config.toml
d_model = 224
n_head = 7
norm_eps = 1e-05
lr = 0.00617
MLP neurons of a small language model. Each row is named by its layer, matrix (gate and up: input weights) and neuron, and shows model dimensions 16-111. Each number is 500 + 25 x the weight over its row's rms, rounded and kept within 0 to 999. Numbers have three digits each. A neuron's up and down rows have the sign that makes its largest values positive.
A block is one neuron, or neurons of one layer that tend to fire together. After each block is what it responds to, as a language model described it from the Wikipedia text at the highest values.

L6.gate103:483468525518456536487491453499487492487510486528535553492502483510499544466522478515449483513512541503432459517491532459510480515485513509503539506512504546501480537506470462504505485513526500511447485472570467467456507472538487504488517501471483478476494503509512506557466506480491511486
L6.up103:528501516515464471490499525535559469481507557517520512513486509489534518485540475499525539506481537506475477469519485499523530495479527482498460471517531501522467471493535515484533487557476498508516522519529495484497470480488475467468477534536513462490501519535520497524529516524447466533
L6.gate224:488517560483501510478513507543500532507508546496484502500491537522488514489508501466512471505478458469499534477502473481530540502527555480493452537489473532517546496536486487560496503487463510488489473511541473527495477520481453532500494548475464480502505469510525524514469454474548531512
L6.up224:545493511504454532504473517482488531524499523509474536521512435496497468505507481546513485532525496543545508492469547528518490515468489559529528482487510465476481471539484498493506533503490502467502450524500505497535517528489539506513504545508507502519528515480509523469473502551485502484
L6.gate242:506469568502492480485458432464498515462452533503538521495478432465515510478478520500492499521489507495497492530498529503495528527477503498524538494505504471473516519484513490498486466486484519507490504468522453549477559499494495509490517525517513523543455529486509520511514549471498532496
L6.up242:553468501518490524475521481485531486502478522512513485493454450468503515485503498492509485506529445530491514484464500492476517533541508464520444561487500502512476515530517513532500533523512521533488538482519504477506488520446512542487512501541496549507492477469486496484471510492487471507
L6.gate243:486485483492502522485468509486514512490475498484455448480517467473492516543531525465463491558496454493469446502465469498520447486484501523515495493553474525499477511468449485497515551504489508512498495513531490496479490513520440474504514488466481508510518456546495509470506537487466526502
L6.up243:490486481502499555501522494462479504526481554526502500503498485493508474477485520457466470499462473442507483506558508515504474473459485500536533496510502510485496531490489522487515478487486564512516541494550499488538534516487469474488519503513522516528501481478489486491476504510496481524
L6.gate251:525498467474469531486496485487551518486497508525503530468471528492544531490469453500525503535505502536505481473520522493548480528458491531482493488529505502501480509535527444486518517500494506513480539469493475495532489491489502538501492548469500474506457508518456510516500534530492504518
L6.up251:482545508479493537494539450528463529522544483523495463485468494505518517507479517505521500503505462494578488460497505514465502509470515486514494467482506523478517515468496493477529485480487470507513490517489489512503518489458467550501487457468525519533546519527482508470502491490520549508
L6.gate260:560483481489470495474479513538458502487470491500429458529503484479475486533511515504530488474479514495488482528514520506506494506510523487471501525542484520496479512557486448485502485523483518474494532510515455523480482497502453462459535493492457509505514535495464544507487533518509550467
L6.up260:559572494501545473464509507514502508494514496503487517530505501460494469487532473480534485515469478521503457506518540535515512473501483486497489502492473493519513532518482530495483482531505496473503511458493507515509499467549498448528530519529514543565499525518460510523503501530497510561
L6.gate275:496522490483468485519483488526463525503501504507511507533487494509562501451506527545489508500506528494505509474498497482476478435442543532506510494521438508492502510475490491526527504450503510524478542458523481541470494524460517498484503500477502489480510497493518509462503522462501493458
L6.up275:464505494415553499496540454451496504489491467540510525468520487498508496496502490466520489532432499485514503521500476502485530482521513489493475498508487473499527498481501514513531515502544533475502533473542466496428543485462449485516584483452455536511501509489482515501546521461542540498
L6.gate304:512527448508468513510460505490477478490520456512457538499464488484499522545526495535482474489491483490540460522527508510461552466477509503487489479532491469488504516488454462545528500490525551483455483461510513517470479504495486493486512475490499497555465472530489557508479542473508541524
L6.up304:497458497450475536507490502531494501488477526483465516517503495489510539474500458519485546508515486524470465540461514522525545501492485538464528486531493462479533513485516478512529480499482480475469499466556488494505525480504486507477499483527473489490526505486532518501497508480486489528
L6.gate322:486508506493545480479518495486542504445456503509477530500506515515565522492517500529549497508530460515496507489465496499505503474494533471466485499475481531528484532515523500489461523509478513493471480507497555496484547543554495572482546520555465467470479495468493518513545533526500496480
L6.up322:523516459502504520482511499465474546505544533502469493456535482449487487539494497469514504473539476544500485486467500486523499502538471498487507493507479510485499524520524503463489513490497480504488493490513530459441527508516480486534502495506474480473463532492499542509473498540536524468
L6.gate373:509499470474503540512510466464527493486471538533475532481499503496526527449522498476561493495465490500575482500533488468525504493505523485486519523544510544494520483508493481504519513547490474500501523522513484536438503546496500488498485492495500500486531504501477498553457474498514506484
L6.up373:542503460527519486480498477548543467462508485490462493491502473495492483518473476496504478520428479523500449482515462439542524481471567484507503534539475457460474484477537518475556476554497510500470511496498494519470506473505485517490496496470496474509554513519505544496469525468451471509
L6.gate410:494505523512524505441478552506490503478470525523566470510475500520487519524463470498537502528523517495448489495448529520503530453505499446506519521501478486478518503484521524486557468531521514473522480500515506496506505500484530474480470495497501468505451480491508504457524522450510455478
L6.up410:464475522484491528469473459513485459517479529484465539507505433504477493515513478495532544523437502474501467523485496468469471503529521500513497494526477480477514534485456534518506486477490502509515507489498492522503473514555497511529504507485521493482526552473492487508476465487485477553
L6.gate438:511478499474476562522519463478467506491516502476454480472536480509504500476478493490483473476482480510488497535489482474466514490493492489528533517507480561469462486460525521481528502545508498521451482464561497484507465512492485522520477478463478483534491501500496506518519511468494432517
L6.up438:521464499500535527473481501490549479461516503535538535484485460496500466474473487467527495460449471500544509496461488496481483490496538492515495503480476470483552460488482516496555481467491441491461496495495471493477492482490462546493491519440472506486476556487492471461513481511478461480
L6.gate458:479481459491455492516509435462533425509493489470482462552510474530505499494503557506510505458511478492517486493513496497502489502480501493498503473452475497463515554487507492471478505469492471467518475482523514496514551460500458489477450520508493510521486485476517531529511509447500498487
L6.up458:477526484505470502476539513489516467488545447504472495488480514542529516507447534457507510483493496478484464471526473475519512501462469454513481494494537500518510519469522500521484506482439494480480479515522446462552521478532455528501503491511503499473496487470473533543497510514493484503
L6.gate481:468540513524495493486488477503536460536544527499485506511510479501500525504492528498458539506553491462493510477477538537517538480509517478555502524528513519508516490523489500496485508474482522512514495490514473505488548507523490501496478486500524506485525502527443499557504462534490520495
L6.up481:497532482551513498484489513479464503496518485567500516506470515466516531504474477494522495494500498497488510541495485502482509525484489495551539491544523527527523576534469442543516505458473487486477524447503477500509455504517429507487495540523491486478483547508513509502511532507486504502
L6.gate493:519543567511497462494529542493500517493521529496449473518518487498538501481505451490473515506484465500466538467483447481570530527497494503520517513481521478484491514473504522479515477505487522503500543508517505465506506495490479540488510538526519500499513499491472495494474508509510569444
L6.up493:482524501475564512498489462478469503522513537485510507492491498490526474508504462470532522539480512516493483535535534512518530516533498515511485533506499539490472511492511530478496520540452560518536516498521487498497503448539466493517467509494534483462481493509451501507507490496495477534
L6.gate564:510495501483484477499476494511515533528480487537514535493523502498515515482522535541537508463509471478500554473441536500525470494480472540509521525532480469493510478541497527506514452494512461475495496481535501490492526482465503469527525477541527455479503532492474495489499567506482566467
L6.up564:510492534511473498495490520531554516504482471498490502497494507487532487441488484503435519530505527455475507508510466556466505467461485509445524521537504500469516505520510481496489474483498487499494482457509521488519527514470494499536518527530532497522501437531476518469537513484488523533
Coordinators linking paired items

L17.gate76:498501520458481465521525493474504482498555491531466459481522495504464462487469504503525541522501521555503464497522577488514518492518476489524483468477502459468503479483518495504515517476500489482493489483496520507504527507454455519534512507518505483528553447502511524511514498509494465500
L17.up76:558512509482454454500505496453480508499486551534485476488478523504469524489510497489511491502527525491499530485471526491490553490500528509539524497519502445490494459481517533512501543521476494502481516484482496518497503489499514534513515538554517525531516478520490499474508511494498489527
L17.gate296:536487512509531487551512523499519496481515517487495524495532501495503460518516465497537549501505490556505496496478546464505507471524500512503538509499480505444478540502477483508520464468466466525509529528504486513512479505502516460495514481504490533473514456510537492538509516461471507541
L17.up296:508497503502461525517511495488501545503491507479493463508488534525532507497500528489510501515495487504459470553518540485539502514473523504521441508479511496475515521533499504498489527504557492505497499469511457463480491447449525521476494515507539503490560494475528503509482528536497487481
L17.gate342:501540503517496488507516519460507466493549514509472496516494547521504543476541536493553480547517494522535494495505539485496527472497484507521507515522483515469526460518529463543490486497539470496539543461484487488463518479509498493482496528527488507511520475507525533515480534487514515485
L17.up342:549477539482491476489503505486516533455508512500505497497496499500522507485506455498511519527483470524510452489485568496469514478492502516522501515490510505516522466467492499540496498531506451495482484519508504507463475460417475493482464489516530476531486480566486508475471507471515475519
L17.gate475:514494512498528500539524496520495505510517509508467509529475504523508499497522462490520523495542485537484483481500540513511520499507524495467476471472484491496541517492511499473525481519514479517504549485497475491520471466510503477502514519531501499481518477536521495489510501450526490501
L17.up475:511492508509456501497490505506514544465492472444477454531520481535492526483504479543532454500528516521511442496479547502518474482524502511497540534506462510511505487472501469495443511483472487489556509518493483503515540450497504522505492520531502485499474481516510529512476497535487511523
Paragraph-ending line breaks

L11.gate262:487483538514482494526522514500511456532454497508496538504491521452469467513530527481495457472511496499528519480460497520495513463513488508520504515492509509503514525453504476513514505498497498485480518574508474503485494520492493475484528469554526498472484470503496501519485545507534513440
L11.up262:500555517492513498515514476510521501546479459534515480513511474501501474506476495443528491510514464473505495477480515460485508478493488482540501459531479477535509515484535489501502498511473494494521523497515514496445510499510511493535534468485496474492512464538505502504484525529514536459
Mid-word continuation pieces

L17.gate202:437538509491466533499476455506464519505505524510508467504543513513511487504510483491489485487547495568497506524496515488478512535522469465511498473509501527504504558532537494469512502506487487472457482500463509497515505520460538470482478513507498510522522579511468509536501528540527527499
L17.up202:469498455470537531450521445471509516499463507488542481469508490519498462550481491537483517521478522503456492533499508517450505500506473536512519482524476518492476520492529513463516512527491521473532482501536463481484449516444530476490481492514504529490445530495490498500490572538505482492
L17.gate282:420442462467475511514499497519504471544513484470488472499452482505499476460450537493466528501499456498486529489500518510482490467533509484500519531511518519510520497497514523528461508498523489479513509516473464529457535504489508473517429496498488529519491486505477481509467487513516513503
L17.up282:461500480510531498498499449460504508546484497538489487490484474484423502500529534506515521440516497508482490514526481517511519518486483464501535528504450549496495515502500506486489504520449465500478498498487517545525506513499477472480507474521508475475515491503468472481547540493542499480
L17.gate464:450483527504467515496500481471519467447512544525551508474525508491492454497448540482495504494513506512480518521525471485464478500502491498507529498578459514463494524486530504543536489488495496474483484497485518520486534526517493534472486518465478496458489505567494531545502538497516487518
L17.up464:510549533516522518475474523524482512470489509520574472482510472491511495458543472529491489504559473480480520491514535522461507512476481502506535464526479495492463508491528504487523523554503528483528484465484534472473511484464520478534531553492526526483453514490482508516524523496546482462
L17.gate552:533488531482484499510527484505515530449484486474535484529511513506519492509501487532524449480507468518497475498468493482537439500514466502481534471526514540471474491472543505449477508504493476501473543514544520477486505482489486551454509518491498503514493500525459518510476473455491510532
L17.up552:492490499480502484520533486529501479501516498487533524551567528502478472477510447518526472491531472505494497483521522508535481512504468564435513483518504511493432481464468445472515475466469493478521501535462533522522524470534502527488478462466475473535531520492477502491486542533492488472
Split-word fragments, esp. "Le"

L6.gate22:490502506509499502489516515474485513476567512477505528461540512491541492510521486457529492518490528491582484529484517524499484530512551470508550480516474511449515475503512478503447512538463492503478490510515503457502537492510519493515500522492494489538472518476463497541490485561525463500
L6.up22:507511466512516497502479532486484556490493487485485504447527526523492487505483473534568453503518548544503509528479507458531496528458509483517527476488493475514533488529522483480466518496470484483491443451504540496493490464501535519498520502505451538499491495503462529527486518516489536480
L6.gate29:487524518488493499501472457499492484516491478475536509520513483523533486512433466528528514500472512515485488498495503493494509503528503534498500459508500469479483469505521507509471470561525509494479517466522548529495522482512476510451517516496508468445526470538523469490467472451542531491
L6.up29:507454515476559488493498487486448514527517449478456480490527493528519501488474519474483461503545490500533561531474514516553497539470471522504502472467506515500531503504483471521534507497535500507510501493547500517509526501488508468432532482552475516505489486526521501508501515483457514465
L6.gate66:498510526503486497530465513495453480529520475515508508461523485449509513487490482532531485479533484530531480531478512454488483478400547473500513501495470516515481523503520514479536518476518513505532512518518493508517493524485534496457504540524502464511478473545483490512485509518498504485
L6.up66:494486491466531475489500543496487484505483485533482542508517489472547531458492556543514498562516479499478499505520523507503458507486559498474501491526531508505514483512502474514469533489472470490530508489456493494506503436501542529502521512492526514510506489493492508500461491511498481503
L6.gate86:513498464518532547510453475505500513486468519470524503452491443522491485515488518536511496469480482478547507501483518452494522513503510496514487486483517503480514534527506525449492513466512469509532512522494510521474533496528509450512463538538486450493516490519501470487509513539489518486
L6.up86:487505484487470544512431474511485514509520530530503495499510484526516532529475487519518524469470503484550540541464510451482498509506493496459539480507520461518492516487505518539491535540475531461490523520487546478468452531551460506477464508561495494478478440514459470496528474487496526521
L6.gate132:494482491534521489480494506437487479460529527482532543513486497501508501468480478468507465451477519467552492454485493479553494524518560481479503477490489482448481481528527494494496477475513493462525478509459521564514509482517533485514523501504457492502472525502502529495465502529491485503
L6.up132:504496500533501495537497451483500466451535451510479539503502466461550509470476514535497467489486512489540514484513520536523505512507511460498515489521500502488497492499523490506452501482524507491491487524443501496519467517509516494495511456514476530455466527494507502512453475492539497477
L6.gate174:508506481516475489469506501475496521478514478488517475480477543458484453500495501508476528495531485498514502509518518478533515494475527531517517484503523465475484519491572515461436436497479489545480454484522489474482480503512507497487504491515508507528513473524469462475504518528544471511
L6.up174:543498465470500430476500452468510502475501489495518520516508467461529485531489492452511551469498538446501486497514540516500518498519517516424473500505513466512509465509536517506483498482469497481514481485556498485496501451480517473513518481509515516514464454499491509509457506526511503489
L6.gate288:525502515487524512497501521477502520517545501502505513478516513484496494492476519523471492463504520510525498478493503530474517552471501517502530503535525506486559475519512515499504518463434493495542496515490500508489479500517520465533434495496495458540485502488478541480509493475476492473
L6.up288:503508487531484514490465537518467514464504530535511480490550515476512471514501554499506465535469505519502466509512475486519519517501489504447522543532495502513508483481462493511531525541457503524519528533523496518492502489453464471517497490482525497538482496500503506490542474474486496469
L6.gate301:521480467531502474473488549482475501536483479518449499441491468468506485501493531514503446495510480488523528497449539528504524484460491529499531504518489556510505510513495467513484477484542507476460467494506518536512480513459507503495535462496466490541507528490503559480478493495526513526
L6.up301:503486497479525463493516492505575497548519502503509458520502502481501534473536533479498521524516550498536499473473511484528492530463477475511506527513495506504503496481553514526480465491471498515511481492512496515471502500518496487518470521500555527556505492506522496515517469496501484462
L6.gate320:512499551491495519480484529473492512501554486494513510536506490494516499507479497502497510495525504517548475459511510494483498476486528497565505483519496529461509502479531480508462465533472504478553485483486538525561497489496459526522489505485502488497451499501532506527509479493497484469
L6.up320:514514528481504477490488506488499499445537466469480514552511486481531491524516503467522472468470520502517514501478493497497485453524545525557484498528515486454537475518508477511468513538519460482549499493507536492546515489496442498509536515524501488546478498548517517514496473491477458469
L6.gate399:505516487479512519463506534486464489469548513480483495491506521499482505503495502469527506513470507491542499505499445536494499489534480515505486531514522499478449499562481499486556479517517466533532514496512483458449509492526501474510469544468521526533511557475495519528525499542527463495
L6.up399:515500498483470555510517490521535506510485507558525472507504520505477525497457498495475515532485502534525485457507477468520483474498499510510506473485501456508505515496470539505498473509498505556517470496500536528569514510512488485480503529499505486549534468551501491507527471478472433589
L6.gate420:468516514512524470490504520489521467519518508499541487509505502453494497567551473481496496501506491494553529474531518532492507499515512448493526477497530515513480505493509531529465509535494509461537500484472518503454508487486546490557477517533486503514496514465519524478493492453500483538
L6.up420:463532494522510457544504497486490496528537434464499476506501533514533549513520484507471539511503499510535552498494507501518508483486553496484519488469527531535481525528495497496462494535472511487495509508482511467508519488511528522515510503510511533460475513499516530474475546495498493530
L6.gate423:462507525503493491512444466496497540519498547492431531549493499504483508518471530479506454502521504543495498490486507492472533498463516460508497485496470475465538458504455519553475533489502521502494493513522510485488542522480511486503524525527474484505489458479515533487532523494504500473
L6.up423:477509506530496502520451503527477482452521467484488495486543506511534502513534466529522550517513515520482476485523497487481491479516484508484507484508449509519490501441468544467492530528505542480516474506527513507526500491498515505525471536460532476505522540507540526499459497485507464498
L6.gate435:497513524470484521487532499505528496473541496467509522466478487533501460566503526494535468461452514546498477499457471501480517496501491521499478491486491505486560482461502508499514523549524510492464496481470468534472534491500518485510512474477530457508503488513482518557538495448459490497
L6.up435:544508480492469536498496535521523558458516475507482507493474465510533517528489481492551499484521522513454491478511501522460525496459524506524530463476549487465507511462498466498540478532502509508505449510503495485540494507469445530517519484522504451496456527514485519500499485512471494487
L6.gate504:521475508545476506493478478489466445508475464487489579545508474489469543495484458495506487508500456478536481469505500464484493475485512514493476508500491489491518506487518495466507499521479511525453482520492460496499504499466506507491565486508472467501504535477478554522573514495471508484
L6.up504:503456528507509545478521562502497488539491494491495534472508522504489478503504513508527431565565494480487530477521533496538490503481516481480491534504521517497501518529524495486539468474461506491494457492471511513505476534510505498471457544538489489496528521477513501489475489537539497485
L6.gate554:503467542446461491482478486526487496501524504502492512530502467517543470496496511514524506475499523491541500475463518539518504491504488482494510481493468486459513476536480499437549536504435480499477487494477505492487500497520479481502472496460495500492514524493477452515516442530486544474
L6.up554:528536568461508528528464518468510475501501505474480464500507540527498564495505505526522504494509518532537479519496452528432493511503509531488531475510531513487462503551511500525491493491510512483495521499513488481525531480563474463529475484529496499506528522554483469479499503525530473495
L6.gate556:517466469439546457529526460488505500462469477511484514472473509477512473472514467496535509464477530450523461497515492541466514459453515525509491510502494544485518450526492459509520471472502494524497487500507540526488498489480487496521492533483496454517509546507457509485534479508510470490
L6.up556:495541533501501457459478531484482492473486470485483518416504491478520516493520474488512509508503502486481521505457517495465519507524497484460452490526553440450519537484495471453490525461507495486510492516449510538566488485500498475544519465476510515513520497541527525410537531515474540507
Structural boundaries in biographies

L6.gate49:495519502511511515518470482470494490509533495523500517519500486535509459517541499476538504500455502500477484465499525445502516511472475518549524464540489458499499467492540492495492450473502516491533517431547501495534471505468469493486509534504484518493444522551484494479498550489511526539
L6.up49:467531456471487520481528488496523506501543461503485507478538506438528531451489472512521532510466497503507513456502452500501476463511480522464491527528516502528478565490479499539510510500507508479530510503487536521466489535532484495538574499563484475519546471509460453470511514497509497506
L6.gate85:536521484481469512534491535535468523492486508520528514507444501472507496463513531506498504527461493481470520534496455445534481468502512551535494475509499492451489483514529478482507492485493490461494490457564515476519503459475507484483531494521478512517546486542497536483519438471490512520
L6.up85:492505518495468504464454466506497521498506501469539503488478497463493493507494506506466465484489480463530492494535508538507499519524463503487514556532545509492529515481505512509483511504543466486549497503515483541484460491490527505507462561517505518488477527490519510503464497541538419453
L6.gate99:562503473454461502524489504517503529509497470524476545518520470501496507479455506555502472482521487485487468472473532480515483507479534512513501527494486539491508470511546498528500507556511461508484463464521523453544492499504507491524514517453490513489543501528502480478521469502524497508
L6.up99:495494523476497512530501429514502540492540518499506536530479492539447495512499513495491487501489511482471498521560487507470495454453438542490523477525537507503489503521500459493496488540480525468491463519554492478488464531534511529534526477458479520546524491542472512460443513518485510558
L6.gate104:494519544459484472522516505503527477471500497519514538510504518494560470510438472508481486505554471488489508492497535498527494482454493540502504498526528539531488566492477510565545453487487464492465473486519511464478515514498488549506476474482461494526494497518490479507506484525519508532
L6.up104:469507519500532488486528459470481557489506504485528533511521486512516512495510506516526444473476495473486475482462501543467498503524515527505534563491489539536496530546463471494490510516499523526502512508466461489510491466511522495558504502491485508530477498457509513484504489505520473530
L6.gate137:507495480444481532509482522518518518530476487515481514573488512547477523472503479495519474472519482486481511480445538508489503516500547489512515524502524568508532478517505425513506509568472477520492504496494481481523491493482459550525549494506516477484533507512510512521477505493485506549
L6.up137:499456472479506564555571494520527525515514482501511499492510485480497539547492485509464499503505437516464528491453530479509525508475496497529497474515531526482497496496538496489518505529503555534442523473511499479533478504505489496503517464477440512484521487538516516470456558497499469517
L6.gate149:508463502498467530514494464529489491526530508458521488513499479479496516457458491543496485511507518467555510520466514530558499499492545528514543454552526516509518519516483488525507503515500500487499521480463546487503492517477515520507502501489519484479529518491497494471497487466522473503
L6.up149:498532459493517473476530497509514511513516517475488528473504493510506526501518529505512441504516504487525541478479473542539566523509479468493540493479524483519431495442514507532452505473470519431469469511499521519530487500509513465487493497532477545488521456518476505513469460500471494457
L6.gate272:510519496499504478502471511510503505492527499516441533511526500459538521487478538507519440513472507512464502488458493507488509494499528497504514464545516502509472467502505503524477468482449518520530510445512503464531480449534473515467453507481465543429464497529514537520497534485503477503
L6.up272:506453477463521463532493516497512484489492494510457523488516505457492522512486527511494490489513474506437498485488477458490515476432513493507485493521494495482515456507477479500474470509477500537521469485503481473519483458469492452445497560478498555505563509495482507466472488490466501505
L6.gate279:483469453486495526551530546516508477529527534530484536503432466517522454494474503490481548472514491454510517516488528497516536500488504510526497507494529555508498496591524479523496511486530521482520468485476501502491486469489527519538568473493493522497479490494553530472506539522495461482
L6.up279:492499498530522442531478482542521543474462487499460533499525480518496513511495509505495485495502429498511502513494507498485466501502496497550531497523523476515515501510524497522517504457459474530504489526484500463532520477468506497483503464504493478524523485526516517507491480507485487535
L6.gate281:541488536464476502507513481504506485465547479524477475532535549461539501493519507476531502555475511475509483501503513491511495525485492453500484496512502486556522484479492506505475515510499496517487520543513481470494499508536446530498477475480500482504429511492459543558472502507486478483
L6.up281:455479521487462494482495517534555496477491468524467526490502509483514496497472509506504482545512510491491496508485507527513531518502529536473508521472506473454488504520534488547513516475486535515502493489553541465545520500506482511489551447540470482481512489500529522464555502508466445529
L6.gate324:518523490453509506473529486500511539538495493477504501515528519485468488449537490521482521449486519477497503461510484484486458496477548499499533470487498469472528498534504495515500498500461500510506526513561446522464493476496511482487517493509511500482454500489529499501527524526509473457
L6.up324:509502514468492517475528557510516552458506480446493482492471558485489554467471524496531464484528510498453482466525491545530522484509500513487500520478520523481526531505513493478474494474497520493505445497503503502516495524517474482511509505472512491492526479483497501506478518518519487515
L6.gate409:480485495521482517513495481511540518515487485497508512553503508451510441517508521487461466503498468481541539484504513439528494494533504498477519497554505526490485507519511501489492495516441440478521489489514466459493488503516516490516518484535532515518479432483484519520449484495488509476
L6.up409:498487505428495508477501510535490480470494474498494497513499530464494485474511482496479506527495510480488524461487538487504546490516494510487499482487504528495456497486488467490504505546531488482481528465477457467489551521470507507504516495499509501525463473509522535524481494487453481466
L6.gate440:477534465481501502516514522493491492491487474527505522488521479450506497509501518537538474499535505488550467517472478520489532495519507497500492510519518502511521467543525489474486477514463513529498511471502513576512527497475485538500503512492495483518509527512487543509506520533504550505
L6.up440:493530474486517502569538531515468486489513506521471539527517535474518483509498511503497485449470526540547495511476476452502526514509494496480506541532523471515470510492480499514489506507492552559565536495509532494509488514467462532473513511505486496494474527529505498482518485545485526492
L6.gate459:508482521511493490468539497521527490490476531487482474507511469508506440518534519485507489505497482466525492480520508510465501488490519585516512532484496487496445508513513511516475466498464521538490534552502483513482448517515461489482473498462498541506524524492478512513508471543534560486
L6.up459:540512543505526535524530494504502520501490533489499486518533504493491513484467460505522501536512507471509465469506534503517491515500508541528457507484470549522531435522513486509521571529528440513498530447501493500496506524487465539488478503502485451531483529506493472530467487521476505487
L6.gate469:493469528530542437496518418500479536543518503516500495511466489487524524502493477528471478524513483528477468511537542515499518521499509505500499498424501512479485539511472500469534477501470491534497496544531538515456518504510470569508496552514486494478477525550463523510517562484508495494
L6.up469:470501420488531492502481484503461473501488490521490502456484497503509474522532520473480475513480542542504546497452485516526485497509502543550514464495497522517489508531491473492469477456457500471510499464475486473521499491474493518513483512538496531487491499506489511533476500529503488439
L6.gate505:493487496463505515456509498526507523527511551531518502530522480467532497515498538488535481509436500538494495500527491505492531493492473511514481511503487547512465530537506465524461467497468467526522534524516502506494480504513512468524495533459420502509524505552509502478462493501515492511
L6.up505:514556534497458486480475467571576507481492472543499501473504490529507472478530502515501497524489518505491528480484534513522524531480502479525512481492520533533484545517509477479515493498517495509501493493491466515483525471490431513533516495493512486451536485482469483537469512539501505494
L6.gate568:477476500505507526512480512543490498529499561527493501491524511525530475495479550488486474478515491479476474563496491487498480549533498525513510495498529470514485493488539440491509460477481491481505490482456496476542466508460464522515494521499492519518510516491467508482497531512513476541
L6.up568:513523482481466432530540471540533481484514516552481517539436518506504511507520493517510445470518483452481531508567494472511501463451479502506514520481505516541522501510507501478505492536472533498501492532494546487452481487507481535521525504517499539500476473449478532461483485539529451469
Mid-word continuation pieces

L17.gate128:518491535471521462545487540456498518479492509509503539492521512484495515518486492564493507493514468455489508530475507488515478526528511474543492425465484493520499543489520491493563508456480483478499530511504483507508481470530501519502466518469529518542534490530505461494508503501492478490
L17.up128:519462527501519477485495542520501477523522455504523486485458494476523518550490503517481521544505485474501520504485499509492521508484485523522490527505504470438489522526547495477519483460510462555525495480508499455497483531491523523519493506518480508488461530507484501463479526546543503491
L17.gate194:524533489506527484488469483508501538530489519513516492551497485497499538489479529497497505524549506473558519479487512466496549538524501551482519513505527539494519484511544522506512515547485439486507474513502521480526497502513465489557491457491498524474523532490555546466497508529493527475
L17.up194:493516504476486486540465493505476541488504465518483509502493504516505491493485509472508481498524438565497447512496511491455497520508539461495501504490513545509487541465493470483480512492494472481493524510499514520470495511486503478522506462547500498501460512471499507559530485521565486482
L17.gate473:524537531449504488506484491492460510505501492481488475505468438470477510537469526511496483493517540501504441486490506507492507513517508485512524474496504513480496507493517481505502517498486449459457463471508500503469500484472510520476531499497508519524538457527491471542454498541493488466
L17.up473:485526536463468568532495488524495533482466477498526482491510471557553514508451492469473505480508441489514513466491530491454510492522527512509491534480485513480483516488503514494500472477481468494530542488503493478455501500506478501554491503500518530483455491502492525513527494481494521513
L17.gate500:440571479495478521488488517512517492501489478501485496487504517506492568495485510518531468484491535497527514510491514493516523515505484454524478519527535529489512530524540533463510475493507525510511525533498495469494521484466515509536508525496548562521490488509463482539502494501495530489
L17.up500:462479496485501524526502527487407475491482478516537487501477518491463508488525519499500475554529489489518465518471525503525497464510525467508492508550517511489530512468536540448510466472479481482483522495502534479452488480464529457523476453520486465496464488453497476475526441457451497484
Word start before verb

L11.gate536:489500500503471557500520466510505494472473512476483492503503527486489503484494531501502525506494468485524472461453482505470481551473523454507489544488504536541522482548506530486511453451545460481538511454579511530506462433486478449477509537478532489491541475507485513505518530496468509489
L11.up536:477498505523513530480518486501459446472448497502451470521482496477513525500484485534524510509462494512515485491497499492483500481545470471519468502438537520507523526510511492472527521472547515513495522471498532519495514511537471518561522525516504551509498540522480498499478505475477495495
Coordinating conjunction and